MLP neurons of a small language model. Each row is named by its layer, matrix (down: output weights) and neuron, and shows model dimensions 0-127. Each number is 200 + 20 x the weight over its row's rms, rounded and kept within 0 to 999.
Before each neuron's rows, "fires before" lists the tokens most often just after its 100 highest values on Wikipedia text that the model never trained on.

fires before: "ed", "ing", "er", "\n", "s"
L5.down111,188,176,182,208,215,196,218,195,216,198,223,223,197,202,173,214,191,185,179,192,220,241,185,204,193,232,213,165,172,144,155,208,170,232,202,201,204,201,200,183,236,222,196,206,218,216,201,185,193,191,166,202,205,205,188,205,228,207,192,214,199,193,198,214,179,175,172,202,163,192,200,228,159,214,204,176,216,201,180,196,199,162,218,199,193,163,199,161,223,201,231,151,188,200,187,197,200,195,193,182,195,209,192,225,202,221,197,184,195,196,216,194,171,182,227,173,163,214,141,218,228,197,206,202,180,216,157,187

fires before: "\n", "==", "The", "H", "==="
L6.down536,194,212,145,198,202,225,193,160,200,182,179,188,239,197,194,186,193,256,200,204,200,179,141,174,184,232,226,192,193,192,205,175,225,205,210,212,202,210,232,226,194,193,184,223,183,215,211,220,196,197,201,220,215,208,178,186,201,205,197,231,192,198,210,194,216,215,172,209,190,191,177,179,221,197,188,206,202,165,196,179,218,218,202,198,172,184,197,210,180,189,232,204,235,184,174,215,156,206,192,206,230,221,207,213,179,181,218,199,210,204,231,178,224,199,202,211,212,199,184,217,213,217,196,201,210,203,200,210

fires before: "\n", "-", "N"
L4.down243,204,171,163,200,178,213,203,171,220,198,218,193,210,210,164,175,243,200,212,198,217,212,174,196,205,208,188,188,199,194,181,176,197,145,197,196,241,195,172,199,213,195,212,220,175,221,190,199,180,185,220,230,208,212,200,182,209,210,198,210,179,204,205,191,192,222,184,168,196,217,223,184,204,248,202,211,228,222,195,183,196,182,223,207,227,142,224,189,201,173,244,222,225,215,220,204,186,181,199,174,229,206,168,221,216,204,200,202,196,188,199,191,195,225,213,162,214,168,184,194,213,180,168,216,169,192,253,211

fires before: "s", "n", "d", "r", " in", "."
L2.down629,171,194,198,197,204,214,201,169,200,177,224,194,180,196,190,213,175,226,181,155,223,227,204,211,215,176,228,206,182,187,208,178,191,221,209,216,204,187,205,221,167,225,205,222,200,184,174,177,199,193,230,224,211,185,187,211,200,176,203,196,204,213,191,220,209,253,134,242,192,213,198,179,232,150,196,188,241,218,184,224,198,191,151,196,196,181,195,205,165,163,219,193,171,199,198,230,197,195,205,175,219,212,191,188,171,189,187,207,197,198,186,213,232,207,202,230,234,216,186,211,203,220,192,182,184,187,224,194

fires before: " |", "s", ":", "ed", " 100"
L5.down821,214,243,220,193,197,205,207,181,204,223,200,234,170,162,244,243,183,203,199,220,230,197,213,192,175,213,174,222,175,199,206,186,179,168,187,203,190,187,224,214,199,186,224,189,188,176,191,192,198,189,223,231,195,218,206,221,197,234,191,194,204,186,208,188,241,190,182,187,198,210,218,196,200,195,243,191,225,220,169,207,209,155,201,162,190,224,210,194,191,167,188,202,209,190,219,187,209,243,174,183,168,201,134,191,224,190,189,188,195,214,198,180,156,193,190,170,235,198,205,214,194,203,185,215,167,191,183,225

fires before: "ing", "ation", "s", "ance", "ed", "or"
L6.down279,224,220,168,213,211,230,180,191,171,215,221,213,194,198,190,211,170,194,220,218,195,175,171,191,204,155,184,209,190,180,201,191,220,225,212,190,177,197,197,227,195,198,199,203,204,189,222,233,192,222,185,200,175,230,245,187,194,197,208,215,237,191,206,217,201,208,200,207,208,213,174,165,240,190,216,205,209,197,196,182,177,186,210,227,175,200,218,212,193,163,210,208,215,213,201,187,185,226,186,217,208,200,177,215,172,187,195,170,242,187,207,213,232,216,219,221,165,205,169,194,233,200,200,200,211,179,190,233

fires before: "|", "-", "===", "==", "=", "\n"
L8.down983,185,182,181,187,160,189,197,225,201,212,206,194,179,177,248,192,216,213,197,210,179,198,140,197,213,243,230,198,195,197,199,240,216,190,233,194,180,188,184,198,185,156,215,201,228,187,173,219,205,200,222,198,198,210,243,198,222,226,231,202,206,207,194,220,215,194,157,234,190,157,178,182,203,197,204,200,201,178,210,226,193,228,230,166,180,178,183,226,184,206,180,226,198,203,221,211,139,224,232,176,206,234,197,224,182,238,202,212,192,186,212,197,216,194,242,241,189,181,172,230,231,216,184,219,208,208,211,185

fires before: "-", "\n", "|", "="
L8.down417,198,199,209,193,193,229,184,192,173,196,196,165,192,176,222,164,191,178,221,170,208,214,187,203,232,203,209,226,187,185,220,213,202,199,198,213,196,205,179,216,209,165,204,232,223,204,210,224,214,239,209,164,209,205,188,206,217,203,223,222,210,182,218,196,218,208,183,195,206,157,200,199,198,174,220,212,167,211,212,198,204,211,167,221,205,197,176,200,188,196,206,187,203,196,180,204,221,180,211,205,203,172,219,161,197,199,192,191,231,186,228,192,184,253,244,191,221,225,183,169,247,202,182,210,258,217,213,198

fires before: "\n", " The", " In", " He", "5"
L5.down1021,182,191,187,144,183,200,201,211,192,147,211,187,184,195,253,186,201,206,231,207,211,223,193,212,212,195,216,195,172,180,193,190,212,196,215,194,170,205,217,188,219,171,203,211,204,187,229,199,214,206,209,208,181,163,197,197,216,227,203,206,236,193,186,201,222,174,183,184,187,221,183,200,209,202,183,192,222,223,191,183,207,208,174,204,187,176,226,210,182,151,204,227,177,200,220,227,182,171,195,196,224,195,205,190,217,210,179,226,180,193,207,188,192,198,210,179,223,177,189,196,229,227,198,215,207,200,186,224

fires before: "ing", "ation", "ance", "s", "or", "ign"
L4.down805,217,203,169,228,210,157,197,186,167,195,187,184,172,158,176,235,161,172,185,200,176,180,209,156,195,184,223,216,164,191,169,192,201,198,192,179,173,198,188,222,232,216,216,190,235,219,200,204,189,198,191,213,191,232,241,198,210,184,179,208,227,203,218,197,171,177,194,175,198,174,213,208,183,209,233,207,194,188,213,163,170,223,225,226,212,225,188,211,201,193,205,194,180,196,178,180,197,240,172,241,175,208,180,190,185,232,207,196,230,202,209,238,194,194,207,228,180,198,199,188,225,219,229,220,215,192,190,228

fires before: "\n", " |", " —", " ", " 0", " 1"
L5.down236,146,213,210,210,196,203,208,201,182,217,199,177,217,205,182,150,167,198,201,195,177,179,229,191,209,221,239,189,192,192,228,201,220,225,169,203,229,210,259,207,197,226,188,171,189,189,213,187,210,201,210,213,175,251,176,179,196,180,230,196,186,204,186,201,221,183,181,226,198,231,241,243,182,193,229,198,218,194,174,181,192,200,228,191,157,210,178,202,236,231,191,256,240,195,196,212,211,221,171,179,180,213,178,188,202,176,173,162,205,194,211,192,201,212,222,193,226,211,239,190,224,173,179,202,216,203,207,177

fires before: "-", "\n", "="
L4.down809,185,191,196,215,224,218,197,175,208,175,202,185,220,183,209,176,212,225,243,176,211,192,171,214,209,227,213,220,146,220,207,201,191,207,240,237,227,182,168,233,199,182,199,233,216,191,189,205,198,203,193,187,187,235,193,192,214,222,204,194,191,199,184,205,202,218,165,194,174,182,167,193,191,161,205,192,185,216,176,178,171,216,192,214,203,176,186,226,211,192,219,221,210,220,211,205,223,197,205,185,189,216,156,223,209,210,199,247,191,193,202,208,214,212,224,203,195,229,186,208,205,182,183,211,201,205,215,166

fires before: "|", "|---|---|", "\"", "\n"
L6.down13,162,232,166,176,174,184,196,194,222,191,204,191,185,173,237,182,199,230,181,214,205,230,216,203,215,178,211,200,183,219,221,225,236,169,210,223,153,210,217,218,201,176,192,213,237,193,201,226,240,202,183,188,204,158,212,192,231,190,241,220,203,197,213,214,186,210,174,214,203,206,213,209,219,196,198,228,200,154,196,191,176,211,208,183,206,191,171,202,158,180,224,181,223,205,229,204,218,143,200,249,214,194,203,198,200,216,191,194,228,220,205,210,188,194,201,200,225,214,197,204,207,190,218,220,206,190,208,202

fires before: " in", " by", ".", " to", " as", " on"
L7.down421,197,195,198,214,168,189,170,183,173,220,198,214,210,204,150,212,181,200,205,210,173,226,182,203,175,193,209,189,201,223,206,165,179,158,211,181,190,174,194,230,186,205,200,229,217,195,183,196,173,204,229,206,230,198,216,190,218,184,212,181,165,205,231,187,179,212,180,194,232,171,209,211,229,155,224,215,180,223,217,214,213,214,184,216,247,189,240,146,176,186,190,185,211,210,215,198,198,236,223,219,202,213,198,204,171,202,186,236,182,177,194,255,223,204,200,186,192,183,155,186,192,200,201,210,208,205,202,180

fires before: "il", "or", "en", "er", "ot", "k"
L2.down149,210,201,172,195,194,169,214,211,174,184,203,202,172,162,143,206,195,204,230,214,228,195,201,203,215,238,204,206,208,193,188,157,202,206,183,229,191,159,206,217,178,170,200,220,182,214,182,192,200,230,210,214,198,200,195,225,192,195,223,187,210,201,204,181,216,217,200,182,219,190,181,163,181,198,172,192,189,212,195,186,171,207,191,196,205,200,229,148,235,223,214,176,169,187,207,184,190,211,190,235,206,203,184,170,182,257,214,172,206,228,213,200,194,182,231,224,210,211,228,197,190,222,173,221,188,202,217,161

fires before: "-", "|", "\n", "\"", "N", "B"
L4.down308,156,170,202,195,164,204,189,194,224,184,213,156,204,208,202,176,210,211,199,212,213,227,204,212,215,188,236,218,222,202,182,199,219,166,222,192,170,178,192,222,212,175,207,218,207,207,205,189,220,208,209,219,193,202,205,168,206,190,215,221,161,186,163,206,228,210,153,194,204,186,175,165,192,187,204,213,205,223,184,169,194,250,233,167,194,143,205,213,180,183,208,224,180,197,198,211,180,190,211,168,194,194,225,223,202,206,214,252,208,193,200,193,221,204,210,202,238,177,172,216,240,169,178,210,214,219,189,218

fires before: "\n", "-", " a", " was", " is"
L8.down1000,174,201,201,210,237,219,184,186,193,186,176,174,209,198,215,148,203,172,207,170,201,188,189,219,238,187,213,219,176,204,210,203,238,197,241,216,185,192,169,194,210,150,193,216,217,189,231,226,225,231,164,206,204,171,156,229,191,216,200,168,223,174,207,174,202,191,165,195,200,169,179,207,180,195,194,200,185,202,153,221,181,219,210,221,204,212,184,190,183,188,226,204,205,196,198,206,210,186,185,215,196,189,205,186,199,194,225,205,224,204,207,220,190,238,191,228,191,216,194,176,195,235,207,181,225,203,222,194

fires before: " ", "\n", " 4", " S"
L2.down464,215,197,179,165,181,219,200,211,191,226,246,203,176,191,219,186,185,196,201,217,204,224,196,200,216,215,161,190,190,217,201,220,193,212,214,201,186,198,188,166,173,200,207,211,233,191,183,190,216,204,216,170,188,186,219,213,219,246,200,194,247,205,211,200,188,185,188,214,198,226,216,183,169,173,226,220,176,193,223,194,196,170,206,224,186,184,218,242,194,222,223,197,193,228,237,247,201,229,171,197,184,211,195,215,201,240,169,181,174,197,201,213,205,219,234,213,225,208,212,179,214,209,175,187,198,183,231,183

fires before: "n", "\n"
L8.down1011,192,195,190,169,207,226,206,169,203,198,207,196,227,191,201,198,193,216,199,150,205,196,197,258,223,198,197,183,190,207,223,200,209,207,273,186,178,216,239,197,223,184,174,207,205,222,188,202,218,170,183,171,170,201,186,204,238,217,194,233,185,183,198,177,169,220,160,189,209,168,184,198,200,199,181,184,222,206,238,214,213,221,193,195,218,184,185,204,155,232,208,179,206,197,201,183,186,200,209,211,221,195,191,204,196,192,177,217,204,200,191,228,210,175,207,209,219,184,183,176,198,221,197,189,222,230,183,219

fires before: " ", "\n", " 1", " U", " C"
L2.down146,218,193,178,175,185,214,197,211,185,226,236,210,166,195,219,186,187,192,211,220,196,224,199,201,211,212,164,189,181,203,209,228,183,214,209,188,196,198,186,170,170,199,204,216,217,186,188,186,216,203,224,176,179,190,226,216,216,243,205,198,250,201,219,209,188,188,183,214,198,235,211,182,169,175,216,216,182,187,215,203,199,165,207,234,176,178,217,251,193,229,220,194,195,222,223,235,205,241,173,194,180,210,198,215,200,240,179,189,170,197,202,199,208,207,241,211,223,194,207,186,213,199,172,174,196,183,219,192

fires before: "-", "\n", "="
L4.down285,161,240,210,199,204,193,195,200,215,162,190,204,232,204,197,217,213,207,247,162,206,195,187,215,181,230,238,213,155,199,219,189,186,197,206,227,232,207,174,248,217,182,181,242,211,197,196,237,191,260,193,185,195,233,172,184,184,199,201,187,186,175,208,207,195,210,153,176,218,207,145,189,204,170,181,186,190,215,191,219,175,215,196,224,228,178,165,188,202,183,210,228,209,211,217,187,224,195,204,189,185,195,164,195,183,184,190,233,215,203,201,210,203,228,214,216,231,196,184,219,211,173,216,181,211,205,171,211

fires before: "s", "ance", " |", "ed", ":", "d"
L8.down77,234,204,162,225,207,215,197,212,190,237,190,208,206,216,209,204,201,193,230,196,177,231,218,200,218,184,220,186,180,207,199,199,217,203,223,168,228,168,209,194,162,196,207,184,188,214,231,226,193,235,212,168,202,207,221,152,220,189,189,205,193,242,211,200,196,218,225,210,219,185,173,192,207,171,212,206,163,175,230,187,167,200,200,200,199,200,228,197,200,191,184,174,171,200,212,178,213,233,206,193,216,231,207,234,179,201,194,196,193,185,190,170,233,204,215,210,178,184,199,212,203,198,200,191,217,203,209,187

fires before: "er", "en", "il", "ot", "el", "ol"
L7.down220,167,173,189,200,172,176,212,176,186,196,186,174,162,185,203,184,203,184,200,216,212,184,200,190,213,200,183,204,212,182,220,193,223,220,226,216,185,149,205,213,196,211,181,205,204,195,207,184,184,194,225,212,180,228,190,205,199,213,177,197,196,208,232,189,210,199,221,210,230,189,212,225,198,229,226,216,219,201,227,174,223,193,200,215,219,189,271,192,238,228,194,196,209,169,232,213,196,211,167,219,219,190,193,209,182,230,212,142,201,210,199,192,154,202,220,224,203,202,217,170,170,211,186,217,184,178,186,163

fires before: "\n", " The", " He", " It", "o"
L10.down540,182,214,193,224,203,184,211,207,213,222,195,192,193,198,205,186,191,233,220,188,204,202,204,209,229,186,184,207,238,198,201,231,169,214,210,204,201,220,214,182,201,191,215,195,214,171,243,179,211,196,206,158,158,218,209,202,225,167,220,202,226,245,174,184,191,209,173,202,191,182,210,192,202,193,201,165,212,216,248,201,179,222,184,218,192,183,209,182,222,178,230,195,202,187,211,228,200,220,206,203,212,204,203,195,207,202,226,224,197,196,215,214,173,208,182,218,200,224,164,198,207,235,170,181,213,216,184,208

fires before: "|"
L6.down167,179,187,190,180,194,195,180,208,214,168,204,204,191,181,206,184,221,167,194,223,197,192,191,207,210,221,209,196,184,197,186,210,216,200,257,204,170,213,192,186,200,127,197,212,235,203,207,194,215,205,218,252,199,195,204,201,197,241,210,193,186,189,190,210,199,159,164,185,254,177,203,172,195,184,205,220,205,187,206,204,204,210,211,177,223,187,188,210,185,191,203,208,184,180,190,221,164,188,228,166,216,197,211,205,235,241,194,238,172,211,209,201,195,196,234,172,198,199,179,198,200,212,201,199,223,211,198,208

fires before: "\n", " The", " ", " In"
L7.down642,183,213,181,178,169,198,200,203,201,175,188,194,206,225,187,200,173,237,232,214,182,211,159,230,200,176,223,182,214,202,184,208,195,216,213,171,227,191,204,219,216,194,180,173,187,179,232,221,167,209,199,235,209,244,180,184,200,171,206,233,209,188,189,217,199,176,176,219,223,192,189,177,229,192,233,193,190,164,179,189,202,241,216,189,196,176,187,169,177,212,206,181,219,179,215,176,184,225,178,182,201,204,202,214,223,182,198,198,179,208,243,222,206,214,214,204,200,184,193,214,236,206,193,240,215,183,219,224

fires before: "s", "ttle", "d", "k", "y", "se"
L6.down786,216,193,210,154,231,180,173,203,216,216,174,239,223,194,194,157,218,225,209,235,190,184,232,214,177,223,232,189,172,180,217,170,212,211,229,195,205,201,216,183,205,211,193,168,178,210,158,211,237,222,178,169,155,192,176,205,177,194,205,235,162,164,208,197,184,178,207,177,174,206,166,218,198,194,213,183,228,192,180,206,215,237,216,192,196,218,184,211,166,197,201,217,201,206,197,211,198,243,194,227,155,200,198,192,192,241,230,210,217,168,217,182,204,181,185,239,204,221,179,211,201,220,200,207,212,176,206,218

fires before: " |", "°", ";"
L6.down140,172,184,220,218,212,198,195,202,194,186,188,187,212,222,200,191,198,188,215,213,191,201,234,186,238,218,228,214,192,205,256,193,219,216,244,205,191,166,175,185,225,173,205,162,182,184,212,173,187,202,221,224,216,206,208,206,219,195,217,204,190,179,209,204,186,209,175,205,198,219,201,207,196,181,193,203,199,216,204,202,227,217,203,226,186,199,171,179,201,177,208,217,180,188,215,202,199,222,218,203,200,178,190,171,194,225,180,238,157,182,213,179,179,220,201,190,227,173,187,166,196,186,237,185,184,230,207,205

fires before: "\n", " 0", " 1", " ", " —", " 2"
L5.down87,176,188,205,182,188,231,220,177,194,219,181,198,213,225,171,192,172,209,185,199,170,191,251,184,204,211,178,172,215,196,210,166,177,238,196,225,231,202,249,194,242,219,215,168,207,195,218,177,200,196,221,220,207,201,162,197,175,190,215,203,195,208,172,210,238,149,213,242,208,223,227,210,171,187,213,203,208,180,178,183,217,203,199,192,167,180,195,173,230,170,215,209,206,206,196,209,193,227,195,167,200,202,184,168,209,193,211,177,225,225,213,202,214,180,200,187,213,212,238,204,228,177,186,210,224,142,211,210

fires before: "\n", " |", " —", ";", " 0", "-"
L5.down751,191,190,206,167,184,169,209,224,180,224,212,165,199,186,213,175,156,205,207,186,210,181,204,199,174,211,202,214,185,199,200,186,190,224,180,216,181,220,225,201,214,215,201,165,193,186,210,211,227,210,171,207,184,240,172,165,182,219,202,224,191,199,191,194,221,183,186,212,220,221,196,212,228,206,228,213,187,193,194,183,205,222,220,154,144,213,200,170,214,207,184,201,223,212,202,208,215,182,168,195,185,216,170,169,208,207,221,166,202,194,213,194,209,187,198,194,207,205,222,230,208,168,214,231,230,150,222,185

fires before: "-", "\n", "="
L5.down613,182,244,211,202,206,219,194,202,203,154,195,186,233,185,208,192,195,187,263,189,212,179,197,209,199,215,219,207,161,216,233,177,175,211,213,223,237,222,194,255,224,194,168,233,203,205,190,263,204,249,188,200,192,212,173,202,202,182,210,207,197,176,195,198,217,169,193,186,221,192,164,177,176,193,176,194,195,227,169,230,201,222,188,197,202,185,188,187,193,208,206,227,212,221,205,195,234,208,190,169,169,192,149,202,188,185,206,226,232,222,207,199,221,186,220,186,221,184,187,187,211,234,184,195,201,209,165,178

fires before: "ed", "er", "t", "e", ",", "tion"
L4.down191,184,194,206,173,233,190,189,205,201,248,218,234,199,195,169,238,220,233,208,239,178,196,188,167,218,177,191,167,207,177,152,193,191,147,231,177,223,180,203,160,200,200,208,175,197,200,157,169,192,216,197,196,204,220,212,212,199,192,183,185,213,178,208,214,214,204,202,216,177,193,205,153,188,203,218,170,226,187,225,198,220,194,171,167,207,237,196,198,221,200,217,189,180,192,224,192,203,212,224,187,204,209,185,202,197,180,191,216,191,194,213,198,172,175,186,150,209,187,194,201,240,207,228,209,177,199,211,212

fires before: "-", "\n", "=", "|"
L5.down544,162,229,203,222,220,191,193,178,204,151,194,203,213,179,200,182,181,208,229,163,201,187,194,205,194,212,237,237,171,200,200,207,187,211,198,217,241,222,197,246,187,174,174,226,197,194,201,242,195,241,190,195,202,226,192,202,201,189,203,198,185,182,190,207,217,209,160,180,199,174,151,177,182,162,177,204,193,200,163,197,209,228,220,206,188,184,146,192,230,187,213,209,215,208,193,193,220,198,205,176,152,195,193,181,207,200,212,240,233,202,205,213,224,210,211,210,205,169,180,223,202,187,167,190,191,217,161,185

fires before: "er", "o", "i", "ence", "lo", "ed"
L8.down332,188,180,213,201,167,204,193,180,194,194,186,212,198,200,178,234,215,208,195,205,180,221,208,180,191,211,170,231,212,173,183,194,212,188,191,195,202,202,225,203,209,184,231,169,223,222,153,164,201,195,215,226,240,177,203,187,175,179,182,177,218,184,214,183,229,180,228,235,204,202,179,221,197,230,218,197,209,217,223,166,211,210,218,172,221,199,163,199,181,221,223,208,168,168,203,198,230,228,185,185,224,192,207,159,234,194,186,214,191,173,214,180,188,190,198,213,246,215,182,197,201,205,229,224,184,230,209,201

fires before: "-", "\n", " ", "|", "1", "\""
L6.down289,232,197,191,205,202,229,204,164,210,190,204,254,196,186,211,224,190,188,204,196,208,178,183,214,202,182,199,203,196,169,150,193,218,180,186,191,199,212,179,184,152,193,206,189,213,200,204,208,206,206,196,184,178,184,227,196,226,216,211,197,176,232,192,210,206,187,212,161,167,232,244,208,211,186,209,209,217,199,173,177,180,202,203,193,197,233,186,201,217,231,174,233,172,205,203,213,222,248,170,189,219,197,171,213,196,211,177,201,199,196,215,226,193,188,194,212,189,197,206,194,192,174,137,175,194,187,217,186

fires before: "\n", " in", " as", " for", "S"
L7.down233,169,194,195,201,202,194,168,177,196,181,214,229,209,169,221,225,180,223,172,185,222,223,174,240,181,186,192,177,182,209,166,203,226,162,184,240,179,198,203,232,179,205,219,236,207,188,187,234,205,224,247,167,220,166,192,196,186,210,213,199,214,210,209,199,216,238,161,210,199,163,173,162,213,169,198,181,170,198,216,173,196,241,195,197,231,190,221,182,201,214,199,216,246,191,184,174,202,203,191,204,208,193,205,223,210,169,229,220,182,167,219,164,223,204,194,196,225,145,190,213,245,186,194,195,208,187,194,208

fires before: "|", "-", "\n", ".", "n", " |"
L4.down893,206,149,150,194,208,227,199,188,219,210,180,185,225,171,184,197,222,242,219,178,225,237,189,181,217,204,190,230,193,182,190,190,209,212,239,196,258,223,175,217,192,167,204,222,211,180,185,205,225,194,217,184,219,219,201,187,191,212,178,185,227,176,199,184,217,199,185,188,225,199,174,187,197,204,205,232,204,196,218,199,185,218,206,217,190,151,214,201,190,186,219,199,211,199,202,195,227,200,217,170,174,210,178,262,255,208,203,221,201,204,197,191,216,215,206,201,218,202,249,193,196,179,179,207,220,180,240,234

fires before: "\n", "|", "-", "20", " The", "\""
L4.down943,220,168,133,187,202,211,211,186,238,206,183,177,197,175,158,178,243,205,225,225,203,195,169,198,218,223,181,190,174,181,193,196,202,172,229,193,228,183,211,190,210,234,205,195,193,216,187,191,216,180,185,223,197,210,201,192,189,195,159,229,221,217,211,190,211,203,187,169,203,189,223,176,198,233,229,182,238,185,177,194,192,194,212,190,211,164,213,178,211,183,228,232,253,207,187,196,195,185,204,190,215,216,174,246,217,203,201,209,159,202,186,226,191,206,210,186,194,189,233,231,206,204,184,191,181,182,221,206

fires before: " |", "ed", " of", "s", "h", ","
L6.down206,196,203,211,228,219,171,221,210,192,208,193,222,184,201,221,221,235,227,168,167,193,203,198,205,210,212,197,188,178,183,173,205,210,172,179,197,192,156,176,217,175,185,219,168,220,192,184,200,202,191,159,215,207,196,215,245,224,222,208,198,181,174,214,195,214,210,209,207,189,208,194,222,192,204,215,187,203,213,198,179,204,181,229,212,164,224,205,244,210,191,217,176,199,206,193,171,200,221,196,201,214,200,207,203,211,174,203,179,208,197,205,225,204,205,226,165,226,195,163,206,207,197,201,208,209,189,174,219

fires before: "-", "|", "\n"
L5.down620,207,168,191,166,160,198,194,218,205,153,207,190,178,216,220,173,200,176,196,194,201,229,181,197,197,217,195,183,202,189,180,193,212,176,215,202,166,226,189,199,228,185,210,254,216,204,206,203,224,201,193,212,191,186,201,202,217,239,212,192,183,209,180,210,211,162,166,183,210,199,192,188,200,193,206,200,197,214,193,205,229,238,218,183,211,177,182,220,168,177,221,219,170,192,216,222,166,197,203,155,209,199,211,238,235,218,191,224,195,201,201,201,203,194,231,195,236,182,176,202,200,206,186,218,193,223,168,201

fires before: "ing", "ance", "ation", "s", "or"
L5.down286,198,225,166,231,170,171,202,170,184,187,196,206,227,177,189,196,163,168,195,221,199,208,226,196,207,183,214,183,156,215,177,196,197,188,195,178,186,211,204,186,223,239,196,183,231,212,214,230,194,183,177,175,181,195,226,223,201,205,212,192,225,206,201,214,194,208,198,189,206,174,211,187,191,201,246,190,171,191,178,183,170,187,203,219,212,219,189,229,206,195,205,197,154,196,177,168,195,227,179,235,200,203,192,221,166,183,237,226,227,202,193,184,194,159,191,231,145,195,215,194,194,204,210,223,202,159,176,216

fires before: "-", "|", " ", "\n"
L5.down528,190,219,220,181,206,176,208,207,196,180,190,203,192,178,185,221,178,208,211,184,193,202,178,176,210,204,171,201,210,190,199,217,202,192,209,194,189,182,235,220,188,174,206,207,219,161,205,222,220,177,214,165,178,189,216,196,194,220,213,188,205,172,212,197,202,215,184,230,209,202,154,188,207,208,194,191,185,160,204,253,205,208,227,186,176,208,189,180,206,217,179,216,210,190,218,181,181,222,202,208,205,205,204,233,129,186,163,193,221,232,203,194,237,180,213,238,167,238,190,228,198,256,220,183,201,182,197,188

fires before: "\n", " He", " The", " In", "\"", " As"
L5.down94,205,229,172,144,156,207,209,222,204,189,205,192,194,191,193,156,197,201,230,191,218,206,195,231,221,202,172,190,212,204,199,178,202,203,190,184,217,231,208,211,199,208,218,209,220,168,218,203,225,235,176,194,164,179,185,204,200,194,230,216,209,194,180,200,215,184,195,192,211,212,181,202,190,206,207,193,215,205,195,162,221,203,172,187,210,193,211,200,197,174,204,206,188,186,160,229,203,158,178,207,222,202,195,175,208,179,185,215,200,193,206,177,191,261,205,192,213,201,210,221,241,247,195,206,212,182,219,212

fires before: "-", "\n"
L5.down109,174,214,179,196,235,205,233,207,198,186,198,236,187,206,162,217,177,207,213,184,203,230,181,200,223,206,169,177,180,209,203,211,192,217,195,210,208,196,221,189,199,184,199,187,218,202,180,219,212,171,171,195,175,200,184,221,184,215,190,208,218,182,226,205,218,209,222,208,194,220,154,238,165,200,203,189,202,193,220,232,190,211,175,234,208,178,193,219,212,203,211,188,217,191,194,195,186,241,193,212,181,202,185,174,176,185,192,203,255,211,217,192,208,184,213,210,164,197,161,182,182,206,219,192,208,202,226,192

fires before: ".", " |", ";", ",", " C", ":"
L7.down712,142,218,221,185,155,217,209,209,203,214,227,231,196,193,217,181,209,190,230,187,202,219,209,190,206,223,234,178,158,208,235,213,200,209,201,195,194,200,177,207,224,192,185,197,200,157,220,173,205,165,221,228,213,221,209,197,167,199,187,160,228,195,184,234,173,197,203,216,182,195,154,235,172,152,212,216,210,201,189,198,186,232,225,177,175,190,206,194,208,189,243,226,189,190,218,204,194,202,217,206,188,183,187,203,205,183,172,188,166,213,232,197,182,206,191,170,215,192,187,222,211,212,201,206,228,224,207,195

fires before: "\n", " The", " He", " In", " It"
L10.down487,162,197,199,176,207,160,202,214,182,232,189,202,209,205,240,209,196,232,219,217,209,226,176,267,244,183,206,174,221,222,204,223,173,197,231,211,175,196,213,178,202,194,213,197,207,199,232,213,205,224,236,168,190,205,216,207,213,190,208,210,203,227,196,194,215,184,143,211,207,181,216,184,202,175,207,176,211,176,228,183,190,173,205,201,179,153,191,200,214,183,206,224,223,176,202,207,179,217,181,208,176,237,181,178,193,184,219,208,212,194,244,194,194,242,204,176,208,211,182,182,260,255,186,200,224,223,240,214

fires before: " |", ")", ",", " ", " ("
L9.down91,185,176,222,177,200,226,176,211,215,194,201,211,173,164,206,207,183,188,212,178,187,233,202,181,227,219,217,190,195,213,239,189,213,212,196,199,188,159,189,200,159,220,197,182,175,169,177,189,181,212,238,210,193,258,195,211,163,195,200,193,214,207,204,208,199,192,220,212,172,195,191,224,211,166,193,245,186,179,180,197,179,202,207,158,193,192,178,213,207,197,196,231,203,208,204,183,209,190,245,209,195,196,176,196,222,180,203,210,202,189,190,217,175,199,166,207,171,175,185,222,206,202,172,205,186,201,186,192